{
  "num_hidden_layers": 26,
  "hidden_size": 192,
  "num_attention_heads": 3,
  "num_key_value_heads": 1,
  "head_dim": 64,
  "intermediate_size": 960,
  "vocab_size": 512,
  "hidden_act": "swiglu",
  "norm": "rmsnorm",
  "norm_place": "pre",
  "norm_eps": 1e-06,
  "positions": "rope",
  "rope_theta": 500000.0,
  "rope_fraction": 1.0,
  "qk_norm": true,
  "attn_scale": 0.167,
  "bias": "qkv",
  "tie_word_embeddings": false,
  "parallel_block": true,
  "init": "uniform",
  "init_std_qkv": 0.0352,
  "init_std_o": 0.0352,
  "init_std_up": 0.0352,
  "init_std_down": 0.0,
  "optimizer": "adamw",
  "learning_rate": 0.00338,
  "beta1": 0.95,
  "beta2": 0.99,
  "weight_decay": 0.042,
  "lr_head": 0.0106,
  "warmup_steps": 207,
  "schedule": "wsd",
  "decay_fraction": 0.591,
  "decay_shape": "cos",
  "final_lr_fraction": 0.0,
  "batch_tokens": 65536,
  "max_seq_len": 256,
  "doc_mask": true,
  "train_tokens": 307000000,
  "max_steps": 4685,
  "dataset": "wikipedia_en"
}
MLP neurons of a small language model. Each row is named by its layer, matrix (gate and up: input weights; down: output weights) and neuron, and shows model dimensions 32-159. Each number is 500 + 50 x the weight over its row's rms, rounded and kept within 0 to 999. Numbers have three digits each. A neuron's up and down rows have the sign that makes its largest values positive.
After each neuron's rows, "fires after" lists the tokens most often just before its 100 highest values on Wikipedia text that the model never trained on.

L18.gate867:553484535530536485547484476465471496489500575553511513566496553543372508440568519554464483552526523508459460485528518493481536592478529555471480543432473582491545496523368437492498526508593507504417475507439491481547499616475507500450492462559564566497411604494401524415459374451499443444519502522511563510491496435568482513552547446486517523545546478474495445494557576508515478542509
L18.up867:491545501490513471500476553468474488467522508382582484523500556451510511533430517570513509589411525576489564570501583604535432471532512501478519422522481467478469409558454511477554539451492510457490485540526453503484388449449453513398571499447529467484466514449598597529528472575518392551498474461560544507512495487424483469502515458527456478521567509489505488570537510499442468568507
L18.down867:369479489512463509503556512513528475479507476471501588498597530515550566489445518558557464443422506488485504563460501501536535582511483574531596498475438467493468479508565430457369560453388522528511409591373488559595510471444498470498475492485570500499470526621432502534518522552485471533532406450441448487565479408458520551428556421553530504496518539558527432552505481409521551506559
fires after: " a", "=", " A", "y", " S"

L13.gate81:466455369491522556544492483444517496448598525518456622530465460583553415515446489528481452531575526470512455407556508508525556601506389548444549500474492510506486398498470487484546464449516527419398460503612601529499532515453506539537496482530496479559488495544485484503480511555459491509470490510541522517500371450434531490508475576468526515474540453519543522468490624659463592555494
L13.up81:469483464478552451501421535569537507478523525413406546491477502456518556509504401483536512484415506454542482412528593636475438540503467563479472415525531587506530439404429496518470446458570477454486510527546519529520516497553483460482424503529506510511500460521476496511486470540464484579464498515422555415500524377478483520544554495534502546539519554486435493554449464520411556479394
L13.down81:481433584569438479447482495493522469483536504473495493581542565443599646539502472516480484423501554510465478602587516491427540509469614536552487430592497503498552551485448521446478510508437443486527522525605475480537497502580510438467414536492596519567624532596531468446543410486522471515459461472455427519487526452494479527559485586532499549471497514553450589479497503459438515531529
fires after: " s", " M", " m", "all", " n", "n"

L9.gate580:458519549492483421557561506395592550475464541495500415590472477537502519420583597538474413469416538543479532469524435486466551531502526419519612509490396487555569511426534500510491486641485415421485541556468432526543472552522412469474494463489492509516503495484530478518493541442476476500502567485526456546467469523432505427547509541560441476415408536465525483562517466563538535472395
L9.up580:496461475514542520484465501487619490532614542526434567582531471510483500467524505501479553434429453458427488491458460426433531436535486461495395478448388530523536446508536458504473496542422529496440504483448474583474511495432615452422604450602549549584462434531541466451459498479554524439512483529498565480524554625501503411532515502559497534560472630432468530493489505449484504536491
L9.down580:509439513454389540551524470471552460544447520499415476614487523497478502550475548518519491525604484504484507489460533483481482386559539438556568538552473559550443594561564530430522437462467475566557425502494539456469492503507486489446503576465534596458513491493421471389439529551525487451472491469473521566526453451501439466496399499498521466621491494423552526564502417541403508597547
fires after: "a", " th", "i", "ra", "en", "ou"

L13.gate801:469479521405498446406495503442516559573530530422453490517408476481453482447522447495415458478502493544550587434452481383535502540396444451484446462449502442457539557501583524530465494502565447441466508524495580528504511560516405419494508530575529545533639496485447398544524489448473476535525489570589480539476423505467514572499524515594503418413488503513566468485567517427554496581520
L13.up801:463400388535524534423510548541434466465512443530478480567522447514495503517522467505495593540406553513466518518549541444567502461468538498544522388529465631472448603561508486462498552555491515478466524592486477446470550485458482393466440492522458489526492491518496485469533480433553412451510510539463418498442555538529408495509483461494474557448424430432395452409474558342504506438510
L13.down801:535530544549471592465482514436500455549488438453534480541543543553567543554516505583502560568516484484566487463440509498534421560514458501610455534536506551502514474545464466466545556415449509545496516580434477498498540549493583483519425531526491466518554548454608566425526496410624453467651536537494525449471527517620447531423560620422482564476570505504552515532531472479416489483593
fires after: " as", " d", "d", " D", "s", " in"

L11.gate613:405553497534577526462459558525504574536554464485421488564531502454472610474536517419479495432547514489591534517611476545486489600426451465480529475455510513541537511567480466515452477524445484456572558493575481492553423514461530547498527550459478459412398625467487579501493446468430481478436547511494496457536584479546429449485550472532485436583520559523473504426541512487412469415515
L11.up613:585471469600512527456539554577408595510508401494506547485541496483518491462441541531496482535528424570542479593463509531402517484442493469518558430492452469448492550514578454540485477381426525518497558566549504550439484584497486530500474549518597596571556559364479468423509459538433482481570566470501464504509433555563549529536527541557529519581477477513497466467448525538467491477502
L11.down613:541562511479382589448568501456504508413505455447509512425443581423559560478444521484576455480515515578435536624451436501495495494482463532493501436531529483496544490512541474541487494559473583509527454432492492503553490504511486533564511511497547394564413504438529529458450487504500595509411523394490528549474459511504547534486569538446417531463526560373557453496503483454484504491514
fires after: " d", " f", " D", " N", "en", " P"

L11.gate80:518533464530642516431463535501597444574510511583523484493480464510444481561456511421462424479486509558422508557489513613529518606577489497452557572457527478459522539598486490492405463457450488446512496555502432501529458457466515581591574486440516508542434535555483553499537457533514484580471467514510564552523497509452496419485547511470506475598516547473543444535567534520477438466396
L11.up80:430499591437558518532454414445516660542497585516526542504441407520490550441523506516535591546543570455398438506526439510495474499468568541535596508483555500486460520443488489589542435501463627491601410558402498459488499522551472476424479472493514485553577493457424385450428549530476438426521493557519526485417505580449485575525390521443568495566562522517529480502429437523431497526462
L11.down80:454480591521509604492456574498442509427512525573419552472394439503468552421466491491608515471417539532591490556508596470558577616501592550557466483500512449489430420576470434458507579458509560476481490516447452473534530461491501485505514498460490493437529501553490432522470576515542534505452472595580458520497506514504576476570439536417541467533581553523497572498504466558448563609503
fires after: "it", "od", "ut", "ac", "ig", "v"

L11.gate828:571514498531547482456416523499525409442672537497446470515524488540398512490463495392515520570536456487502467521608534474458506586474525463477457441530470484447543570521468423511483585535431472469482437406523471487514526420494480563533488505504459534554520429472445509511526493529488535547427513498467614532523493576478492442512532468521570612568505517454532501457489517462558541464503
L11.up828:557507515506462491519504484574527570552521576538578580395496426557516524498537546484538502423582529533473522589501450435522496497512473512513597517530476367478493563505468506453552423564565503544437495584466514461574544446535495482442460509484567504542590482480528449446542484508459518612560488514549535524547507547417482523473494489430571530488588467413503520534405508470550543485475
L11.down828:499509498461536518558514520589565499578375444491472565466537471483519557441532562496487483461535562418503428622450570548473555626559452575532598554505624577505467428502481584537458507503540603447533438502422479401538483604475541395488571554394557549511489456454468464470517520496488492551466495553490463510486560453526513532462419459472512455495501480471478533533505525450508524573524
fires after: "it", "h", "ri", "u", "ar", "ut"

L14.gate628:523556517438493499481513503544502531520529545478502435459465522543383516392464551467628438603465489504560552589499568529524529539503511497409574538523499553477564511532522490460449519593442460509449475527459541496566541548551442594511521519544498488480495588540473499514422490549533481477470477522555568552426570527467438520511519456447413566451539542548529600491454509513555550480382
L14.up628:517444550438463543540489559555465470580505483520572478519618481488490448489449583470583504451499557478599543604479494497459495537577473540501483530426462501509533498529399506538492485604474496506426455494544498486547493515490480576532591498431530465515478469493551493444496571459495460461525447562518614472511454487530522437447452623468466511424558552498495486449540366481502494455470
L14.down628:421509481527486583530508437505382445465515535538535577588661452519530493421451496557477596457557460540527502552465468490528434394514536552519462495547554458486560465467430456547567524385529539531432445517540431518547426516570503565507426524498507503422554496362453493411560524425553538472500465416429522472439459572619531500528505656466442450501579499595510563516427457444543481514545
fires after: "ce", "d", "a", "on", "e", "ra"

L13.gate876:528621517643494467423484572515524548498533419471450497525528429481531534431497383549444521494572582477544552471505466427573562526531462401484396451487498536512536541494581567515526472510437481452498477470546561583560499546485480506542455461537494467542498485501452537413523514446508471474468452587549490500502484524539485440468563483487512576478462528663517454484568487417534523518540
L13.up876:580490509553539384480535590586431456503577407426446575462477490499441508473445440568475552517617422497512482480459479467495450467450430425516524501430468664490497517492513538440453589488642536541486574510444487496473509530547464485427555479619476414517564409518446484424465582391581457464518533571585489446472524470478513569519552523466497455524491514515500444560514437445526507507495
L13.down876:461507473526493464395479576586474567492443525425566440457499528467453525602439506544543519406546513415567483483483468477527449517540598488582451500509438451479537510535511524455516468413582446441559513426459530511472446494483549551489496496523548494350462505576483514516476579474488508463489533435389508483456482441488452464526560499450443402539583556494469502491438483448510512460607
fires after: "n", "f", "l", "s", "al", "ar"

L11.gate769:534491553648620434499403524531551559426552397456469542530407431545469486488531490620467474438498521429527406469483454442554546492534455529502542472419591502499477341480514521508568468620505449509446516485456491610541536479561503461476560460463428448500498464511415436487448457456479474414478533505525584508474475438460485525527533407456510545431442439525463418496486518588460488505489
L11.up769:556586531553568443509577616519474459476472457500500397431478483550543537497501489551471429492549582529574459502505474460493439444590425473565515431578518532534433525553495466474437452648431452576468491488508541527538487502504525518497481451427481523422533449543509541534504462416500611495503490478448520506567508513408486587426590402459447447484376445587469478559431447574476490517456
L11.down769:484433483534547530511466450467494484472473522411521436406531418423507548540518489562465442515423535509592382393546539543489489432497511531558517467452568483476413491574477535472575493515449419508412569467420552550508480464402483491462412491475524433480427498530537534472589586488518525538517451494521452443515442584478590515547449474534499524561534484588493470526420486488427363598506
fires after: " A", "y", "f", "n", "s"

L18.gate0:474479515481515494514470493501560539406440518580558559555530365453506470500586552418489476447554536590499451497479365552481494511437523458428474456508422494564437555519434504450406539540467543467503464573534553517477450481509401503511516632461414502531654518539528476523503475553484486523571554522431446523540495549505470562515594542441442506554422516488595529485489512480530522470454
L18.up0:445570477534495448542446393537550535478518450447463574496518546541493507523448524525513448426555502542489499505482435568436573455386464509480529528556474526504543579523418566466455494473440544665445533448523491507615475474391497512488468567489458422470541510448540501554440514468516591441407464461489455481487477541568417575467536493466463482467527482541519492467494436445584468391463
L18.down0:524481480551482465515520515476439468541483583510546501524468482491450485513459404468519526570520495410469395451408526457459474458441479477513515598601492432529583524524453518458513464521546500505476558448487467567470489531476542482533449526502578490451527547502521496505506504564557399552562459491461507444593492441542479516537435351435573555489576438379458434598495460531406481439445
fires after: ".", "us", "e", "ou", "and"

L18.gate302:548471536668479525488504451472569600572480467420498500459485419595488457498429455545595421464464539496537455589521489506514468587481570509507491472525514544479420472417472473517494442511514466510520449500445517414626342450487557538537454537477473490492522513562459461471422462478547583431510509539512560543516501437569427596594549455536492528429510508388464459477572516470484518475529
L18.up302:532446513539444484599571572417411491502457554494569491419507470561514463440534501587490438485536395586512598523457515511539533364561507429523489537471504396584517440505497445398465564524462484512438529470553496447557449405466535393445504434480515547564458556502474512516501455449495497519546456506540475567447307519541482490544494514459562524493555417474534430565419456435508522486430
L18.down302:469460498565496519475520534440483506515516464596452514472536522537551427591490510488456433486496564511494452537530499546518504610482527455449458527589414625440491507434540500583431520494455584543450473532383520499560471420507541485557453613555485437494532513506494462551471509557577528509512470324513501498496478357458513499501565496468436513510554548448413509484558533482466521534554
fires after: " a", "g", "o", "ill", "y", "ers"

L11.gate438:521489471471618477524459471495571498525629443457495570492426484545488580435453436504448546503517544505528470472517480538495482507452492499435477505451572572532585443492390488441514515480551461490534533515537460523547464560573414471519532472567461451466444400451567505491474389423497475483571482535480467588601507515537501513584558455511424434451518484491515549421482573589523526470459
L11.up438:564494496518572510502590546411510486522553509515395518496561428616498544576556489429571513437530530520498524415447467530558514523586428586517643436367538455428495435506467520530465462577393434513507406531505567479504439506483511449418496498599531522445458455424493460454528397394532557505593531529491538456491554424489518483552557460471462497595548488517530441439478420490497479556513
L11.down438:470422532462488421526445525430526494572555473506521509517540349431503515538635526453485601449515527506455461414517503459464503471532524480464603548522443425494567469517497517480560539591605495506503396478495463514522607488532416407471409356468478524474540463538534460510501515519542431482599579477533482521472543538519590520528510448550589459582471537561552436481487559571443480584535
fires after: "am", " n", "s", "n", "ri", "en"

L9.gate782:437467456494455461495482510521438417498401571591534551507514515532456483502459458583409447482484580465445520489481371541511562515546547450491511460581442528528443520482528563535427535523492417573436532562544485477543534502505428504488506513461488441520437485544568566517444392643479476481545467504478513511548417504465398528538602524551429514477470511493477445504512472430534481481513
L9.up782:403523464513507610567487588502536553415571523504416444603397539501498424518451472594562453498515493530474452435438433491480554503523551507551471597491487514561552466475398463452527500509503466496402484422486512374561482531465534495530454551491470461454525495545522554543452519509598534521516462520517536524541521592539341479428546444533418564506557480530470521498516473536591445514513
L9.down782:468400498474461450422539418474426514519509557529447511526427424521460514388491517434480457499482520490473396496570556511511529543542524489627544482577479498563516494419612526594405501566459548450507513437576493561544577476477487456524501527520507427489492542568450378513482534454439532493489479612488480472465516547506556504509542553482490418565531405494547643551488491495526438485490
fires after: "re", "us", "e", "a", "ut", "ore"

L14.gate175:522534453424591543468509471563541501451499561542451461518500443383473424588591426452468467505589496481531534477484481477583512515561529462427504426359567438506482497462486486514476519513505433457494412527425620436501594595503579470541526475547495565486528472493493481465501459527450532520488534486448480547511479399485526392497553539525479569532385525520547492535502551565460582446509
L14.up175:504507441425488612516532411552456581521531398503519508430388497566495522503535431462586548468507498486456463472410518389549477444532435449517546432503485390480523477549514492508473463463453526442367505533570561558515552430484533523501508439429561570536552454469563503573528554421547464498504535497464541441430453456586514479499518439486520528484493575579458543434479556493470527449537
L14.down175:506449542549461475520495483535469498442573538471464525511365580411479495621460515563420479475432450501574542495466521528534508438461459486449487537478491495545490603468459494552444493459420507478380524485521455489547505439501453427400531492494499478479479499532604516524511435557528498494519501413472520442519439632524527541521555495525534557495415434419445473573516453395620492503528
fires after: " is", "c", " was", "=="

L5.gate627:558556404528550575553509483426466483468556596454583465601537459562488456488584500478481457609512539607459508424567498492471523493516487412498398523491516490549441404558458528464468459560493446470469500526533607528560540515492466523485515443491506551486423555424528502537500480526524482503524584553550535591479525511479576470474530504515427486523454475509474528507486624522442529506501
L5.up627:518522513455556502513567467455382499492509512567537504565576479539525560572609455483484488605545536534450428501525409523514418488504444418531501499446487610514422485549508509504463551424473468515529579546529525522491486542518489508503568441455497557453506546434556469507450498509553497491522638459598475563471599556455535488450527530485415500521459447512556557501480547584420475536556
L5.down627:413415500442452432563534550426508451480501499556456445489575531503510508565524532438563478556463437476447485445504517462552428404465533508521504505549586487427533512470501382470603454513503605552495528556471463457464426493513462535446509509376615477468462433419529533488454615452635463504456411518476428547557580541516467565575503476549465508502515537452434537528548517545578429502482
fires after: " (", " \"", "\n", "-"

L13.gate860:374562384452568545402460489517517517454568568493480446495502419518429542424491508557507457451526509527521529470546449456531489514374520478520499477526527555485498523523462544456411565529499497548473499519435516650529521511463530463519547561522540497595522462439459518574601455568478565476444491560426446538452467539469481463446532560589487520482537601478550490515569512510510515485492
L13.up860:511511507623565434511452576582521571483541466419500536496459464409514523506424395556462507545530497527489474573435544420479464505457562484497556477548493656554491551433431566509524641530595491540490416485547468521489438444456443457469508465566441410491557461430541549570520434553408471480456549461439517459348433495556417515525516497522392405516528483532551479547516482422450509488520
L13.down860:453448553611496489476504538529499489411561444415455487511503495522479535517488436536437440466588521413509442507461520546514502472498426549595470432476534481470568542477432527443472522509501519480521497500501488516576493562436430470547458472403633496495468431519528529497564568397517330436548448626506531490466446524518448514424555475477499598652479544471478483512482447462523510489485
fires after: "d", "m", "n", "ic", "p", "s"

L9.gate959:629482400516580450512456461438498455374524495510573427567613482441545462527560493516482498542515563482446470510479502520431544517539528553468417501469474438418438470431541478492495473511535419510487533526416545442615527464541500465544511514512492492543580500524560479568478486525531529461481450582510532540548495436628505564510576463580465474464529569486463443518569518520521493537516
L9.up959:489541478560459464464530550533567488515475515579479496496397490459533489501483569444652534600509462532540373484503460511516531520480494584511519476422506542456507522577543562455481582508460448523510531500517519447497527557562491470465368510552448469505414462476648473535501459460516503538635410485384531504467608425575534511439537402479538546475538432531537553472546531517514469443491
L9.down959:510551431481481444542418399523459465553462453589500408524501504526494540432384497347455501557465475471491462404555477549534464499485445458546512485521523501411432560668559470457486584493521543583501528514507432532491488531509412493500477524501529561475492535565486523472523440561477473517528405572605488471530568422499485502424447483543444508547465477593494518453517506461533573479561
fires after: "ac", "ak", "ic", "av", "ot"

L18.gate701:491565476575541464414387575516536485517618453473540505492522459508515492474508508550429529478607497537513574513556498500514517504478511506501467518573574525571517406485467586455511581497572498584438466478490577441464500508460447531479545526542508493540482454484473449500552452547406477482477431506485516498488559502589444538537608552480495550557485584495560513476480525534472556480485
L18.up701:419566602486574424522484524500510475490527469461473470544574470520544517386494455641473451488470450545473547544490590500468479508472500525501527496444470624468532499464474523516525599407510525450423507436543443402520374464489484550476443655475568503576511527554417508527525535486511503474560423463435523486383540466513443567443540526542448485542437596478556452559540483484485526592462
L18.down701:434564544561458457600427515504511627412490514451501489537514490519374498532427433534449550484435553415448515478469496511490545575503473550509540464526483539477519446491462553560522579435406464561498499579545509542471540595453409610565501547548491617502458423497528557551515535473446474523528430509460482494531451473503442509516532528495525557466531471498446474470552523521379571518403
fires after: "m", "d", "ber", "e", "am", "r"

L11.gate881:524533420543514474431435487442430566456558474500602466550425475551437589482493480503536571521573577490596509476588475542469558493505475489525536490475458471498524491493474455466447552458586529480515533529613494517492493576454510396478513428458487500420430620490428468611527467478351471449510559506541507477465525570552441549525579511504470459458494440494501461506535483505469445479454
L11.up881:532563505496478535471391476461502541545481451498517460431458422466572579459449488445547491564616455552508426487486502531548527523467571532503546561521443561484490558488560448523507444434473435506512576575526426440478598506466528473418505419431536515455511553466504504530480558506569432476533499572619501444483515567463448499516573493576491455587605512494365417463603562536486452515462
L11.down881:489580511448471578482468459544516477557575461448418468463503547460533433414510464547455580562468471563516491583399449422539533421547457422494537543513534487537494497434492450587453486592530488520484569542433560474509534377457545543500493526443540486539561505401560527510498476453537398532447555571455460462511405595415455465521580450491543487418494448480507551500528579513561462453535
fires after: "n", "an", "r", " f", " N"

L13.gate272:536484445444513496507468492491535471422485623544438503574492524607546426497563545561465525535417515527494497435532470498431494498555461488492451454471497461522537497493513633465580477586517471484507439543486518515495526497504414464496477448446489414496435502524550427535398357483521533487458530459486559440480463546493391472539418492553416560488427585454476585455483473534411522611513
L13.up272:521486567410464480395516582481462552494539502497578476525558445476501499404542563494501421468466541435463512515485461556524476485420528440431528480533515563526468535487511537440487504572472471427508506451452460561544522478421513559538508400451410495505425443483460537456465405455533480442490615471514413535459547572462420539559504532514501523527598539497554493488567460530400610430510
L13.down272:509515568502508541571537480376524425538495463568565463489477504509533522594466435540441502459499459476494524509554451489519424341569557518536523528512487566443498507519596493519535577489519428424507554464548521451465530529532453539485486527462513632445521535385513497535488491509497487591524529535546395478553518505472608447521498527515561437547486440473535473520533482522450471555493
fires after: "a", "w", " \""

L20.gate33:583481467494461530509502467557523462500425493472447553561432464487516455369464514560524491491497547509490490523526427442486500583487580443496463564472463426488546486481587544470482511540506472562481476498563531585511523633491519490520519416496468409558556531474457530453529456476514444495529567571514589544439472467506417500549563517540419536478520424427504605584503518401495459536535
L20.up33:549502569453416438574423465534465529558475476508507443560430412543466492488508644476442469442469537489464507582569450621456477478471553540500399527481479524506426436448523506486464517435512391471516445477480493540507441524535505469456528539467530437466509505472530445409481432512535453485506563456489501520642525501484452443523528458493463529516388476468539515480531504483459456472472
L20.down33:590412625494452520620481509541544600474487468498512529409427491584485470589386475461436378420536552438510464391546468483504528523502505582545455445517537498437538522607556562496510566465582443442522613480471496490531566527487416543432452460478480563482490478488496515509480546528499489527517548442517568496505535593478521380591544580507495470493474420436479508369489510565445560585549
fires after: "l", "e", "w", "p", "ad"

L9.gate40:462481501501476481570483517422499510479532591566651476484562457455538430494459506495525432467493481477497438479480456502519570497466447505435529515398499482550511574503369480483538538541498474508395513591656525479557571434339494514506510540497486469491486534486570444507520448476468516544541447546495547469492450551508589501400658505490505536533546497560532467538573532536427527567510
L9.up40:508494426573559540502491520474440542462537490517501537504542336504546494446415493489487500451513568474483456429505503592550487541435574550577521516523501483513531522453485545496451504473593464446416494613484453521588486461466474533536483554544561517565547512500556503510535605502475503505453558481592488507462515527498612439487539575382399481453608505426477525492387562471461461460480
L9.down40:549459446559532442480497501576552422532466523514495501559544514403542463505477483560546450648479449473483434562460491477511467399588471475498532548532522558539466578499388585568591549430459457463471513559486502443571568485413568624492555476439487512534523582362595489573489501461493435561427565466532511481575509473548454474471516472581502577522463470488493439487549491539424519538424
fires after: " on", "e", " ", "-", "n", "an"

L14.gate736:493581397503521559478505464494443513458510493516553434417452428533509478419636486459518441542531590547519480561563497488463488499495436507455482521455531429485563529441469479475467520569401450434444486503512484456531594528457430620510556543470522500475530483514417532539493450511416473470470462522448567522636478615478422436533528496494543556529507564433523543456492439546519610546488
L14.up736:509532557385472518491552505493457536553554445562530379475494456528505533457555549541539520604521572521420567584468566487463526500461472505400502526507467434428481465551453490537472479503508454568469550552532475506561618562466510497505542544435504609401436498391525546506491453518517452530552465451626549502534534536553464493461454377467494463477502607429457527437442402506500430531536
L14.down736:553453471409537539505548489444418585630510492520481490536474547484593516531473500466597553512445541570510487478549496434487522476455511532485449513476550481504545553480474500586558483487579536561513488500534413444547524567492483577503522551448491463449530375498520446568463540408502418460534490551481507504464466473515506496490527516456536427389525433529408538520484478473606562504614
fires after: "an", "es", "e", "on", "m"

L13.gate931:514540439410574455513442476446499450520592647524499396393461481544596492410579612521503488560534461492480483550547472458454490522530471534439516592424601437475490426531451465420397513523496480468559414512585529515539538496399477557529564476486511507474486491541490508390409455453467505488448447538502499531570483462449492526490445420567528494496536465473443525498523506468622481558549
L13.up931:476435506332455514556471505484454564443519534599446436485483483499511550469544541464513510499425542415462468508394452472465481511574467507540486576553567435417404448592475528446479490544493501515492503511539468448508529483419520555512443532523503515450467412507503541495434454403484466508468430559462417507440509432500567498592468580582466512487469488582470554516511437433438492509551
L13.down931:510534520501518587543616559480403513457574425575509501497490515453516451666543440392543522434476532439518446574503508416532512381558647461583466500549493477458547506550634527500500493505371550504503526499494508414456451443522510545497426519453507416501484547570490462502504481444487510631499475450574441416462472425469540493498427498507503483487451501434369523514484505533487480458433
fires after: "–", "ir", "19", "-", "a"

L14.gate0:556491510499522543562492501493451475469485555494573513436484534497447450453477451486533446555438571467467426559533360460481561462504525486466509520514524466575467520550413490492466499570442385464471461572498473471621520413509349488508493430476544472526567447538472475438455443465457511502514535515598489569493480527469526447464573371463486464424555461480502451530489603520454443529489
L14.up0:507499434453483521454470424588460516472470432468538465466453537554562425519532523527525477474508508468487489430447494484499471516578546444457574492510536529505527521574492546472466526417496444428462554534510428497533478467483599588550492480501600572537526427473502513576565489489599514405458610543523505519615335536555651546568406456495497422490560468453498510518401487482561513577440
L14.down0:597484427515488586486574571535515423443575542509486475503484475588502511452501474589584544540527410549580532454436441464586405536565534490540442503527468454496476569484463491472485547501407578454500509519561521431483468440517538454467552517556457488523548610509462446458516472487559448619476482444406441592528520480417483488555526471486427439503562401490415483464428483490501491542498
fires after: "e", "ri", "an", "al", "f"

L9.gate437:514457436553572566476526456480468396486463486487503561579543515452533397469508522472480520466544570440456487498606463469473549519456481443480514545573493481525489419536493471455497501546550475526541427487524490589564505482463495490584471540517438567524603458524479572570501435479481518520428604518569483573496448518501549529524550499467501509411541531497561597456498616569379482373475
L9.up437:496438520483509540520574577460461478479509604463460431555558499513541482441558496482487537395454504484631593506545489532485514540522536495550554464526607425511416445590432529540531449469522470469465494513436528609566535436484497433479388624493468533513467569482510491577574550465479491542496496473503509507413526430464457455448476538463498555408514464474453438459486501485513542470491
L9.down437:413519445549465525511493539492503455437574498441415543456530520483547491431542528574438515523459479522560459473550484597552638534519571561454413464458463513516496441430445534452524476471459483527450539509504535437541523487456484485487400500583522503560528534523482598586559439508420474522498493537509407433473436552477517533466568434556470459467413473589482604477543441458437506525479
fires after: " M", "le", " E", " le", " m", " ch"

L5.gate504:519545345529588471496517480497463442534574510405471504619547453556513481428472519555428487427481478508472483428542435463471459525532556474534472526507434491559455518517397485540529463447573490448443494590426494471523607528520518487572500349489462483545542459496485614458556435514485467537590501524582486396423460529507527496533600422455434552508499478463542492411507508511546537509443
L5.up504:486456478418562474524603557434512442501565499515469416575490361436586485562483405513603540475444501482494546472511536525457503470491466550455458575530614451531580389540542579525513504477516508503509530465462448482464519521527457452450432540591488564541478514587452479485533599522552479559483414466470464537565474528495544543471524543511544599554450529514576433440575548447369480560513
L5.down504:477503456503584457545606546471449471475510483527467484472488501561572422283504504514553505498477544464527353517477472482483522668570516548451490547535459528537492467536460544470550565490402469480446491532500501497515506494542503442433580555460520471546474594556509483532586530516494600515472504484538473421430395557475534456596487564490554530562613457568476463446481388519435460490551
fires after: " M", " m", "us", "ov", "b", " B"

L11.gate771:513556433416603552484452472485600506378569530540604489490556409531516382460555525514519427510487454539491467523429408421528498558563622423441548552523460521528529388505500525464410567558479499512524502554528491462482606615526509582606533553528407547521495466470513553579550532477531505477553540511499539577547513500480570442430603461540480541441475506504493473499582547483521428532514
L11.up771:511499454468486506530528547469485561372591545536503578429418517489527486520470461548504419552538453443451465353503395531547498486422551549487413422484448481539518451499613483598486541500484532486463618569557435537533595540580569504485478441528502509515467500456489465603432530498436454504573572483504520586517482489567506476579465504401548515525550487550546476454489551482505540487557
L11.down771:565504598547434450486481538520476406497541519473547513554417459431502552597494478451479491504435511532462443458451463434539476482402508520522581436456504514501488586625460532443311588546535496462499457524538445545430474497477557566539498425477491563505504490573478545510550531585474488534580496529516573436580518501493477522502488431525498507545434461482480451524391605540468513477589
fires after: "c", "==", "ol", "ic", "ar", "ac"

L5.gate120:533488579479617504498460436449538524506532541470501469543509459474409429501579465608482508516544427478508505363522446429524495512503544511396541567477516503458495481451510528467581467634434468411480389454616548460469507523480449582526459558508420453594512478555484541497447538518431466443507490538444485495568458559567530444483579497535501544534517513537517462576585538459428426547478
L5.up120:461608471493507496502490561565488449448549488444598510440629527531503521529457451502525497488554488540499470535548537515498502441541503542567579527513505468531556449568450552552433528433439557486570605544525428514592507547561442522482494381568477584532447554483479532466512469500517586492547506481536542522526524428543491437515546487477489627432379385449638479509492516536513572518454
L5.down120:451560542421578506526544496470536476421454571516473440572516456465497455484531514545540549513534490590469433488593424388450449656450489511391531578479489485497461469493478590460526508504499471388488571506550565444432508557494513531544453473433487488514511561485418479576454589529436478529440526567496476575519518404469451470462533569496487541463519471505481509539445526531531504510493
fires after: "ac", "ar", "as", "{", "igh", "gh"

L9.gate90:507451544504520466535495496468517430531470554523608609571580514518527496484637500455541572457540596462454464522488363556584544497522551496473496565556585531495509401535523547461528485470437434508489504525465479495485527522511436434468514541533497558458514573527388519513571370529441534519476517458450565486449517508555507593466529489532535508561431436549587485539553560599377426464553
L9.up90:460497500508539454414503537424451542447502474543521466525564545549546446445492536498548448537360529449621425472584422511509522490411558356577416569565527540492416471460620486539543537448450538504525540482549490497487558609456507476442490434514482551478490490509504410529565490443515480447443485469483541552500507530591481482520517483486446555474456526504502530487566505536443518486539
L9.down90:427511473520530503457524574544446606466506502502582452580485558485476460529457519547508451406574477503464532475518522483530456521488559554447412540403521529571465469502406546424525508426406530482547609457480506478484480424476489466487575454514461491620506535512537571484492458327591512396440569515552404453507501510606581463519518421569475467627484522534476501489478455500519479477449
fires after: " M", " the", "s", " m", "an"

L5.gate667:502502520551463478513453460445518456637453411461584486574549475540502528499432492572495475511405486563483569527538493548508513516491545512346567448469539502436570537455513556430414486503503490471402483425552445501472542469499434397492528452447308470498481502435567500518466484457529511548443522465579523552484530539560450579562535586501560498506498558477550480545573590523490524585555
L5.up667:505459428443512428487544460530612447592501525489456513532433363490561557606472515453449458421469512381458486486444573523488496529513436496472529494430572447541506495452528516421561525545510490399495527624537512570514588488491508466488507522397367577499445546548554491524472517435474493500513487521487476464493501553509476540549512464544483458411568487518543478423622517447468437574482
L5.down667:542523521468475476525425518392584469464484528458453497534507551503496495591508448437472530537450542483474415494518484551496464419480508524530528482549434606478442550570491482463418530475549400482499536475508471524444539573479524585499448537385533558478490554417449405440438505480527472539452507401486417470602502561419516535508537544409512435553545478559495410541458519515487489521472
fires after: " b", "f", "in", "b", "w"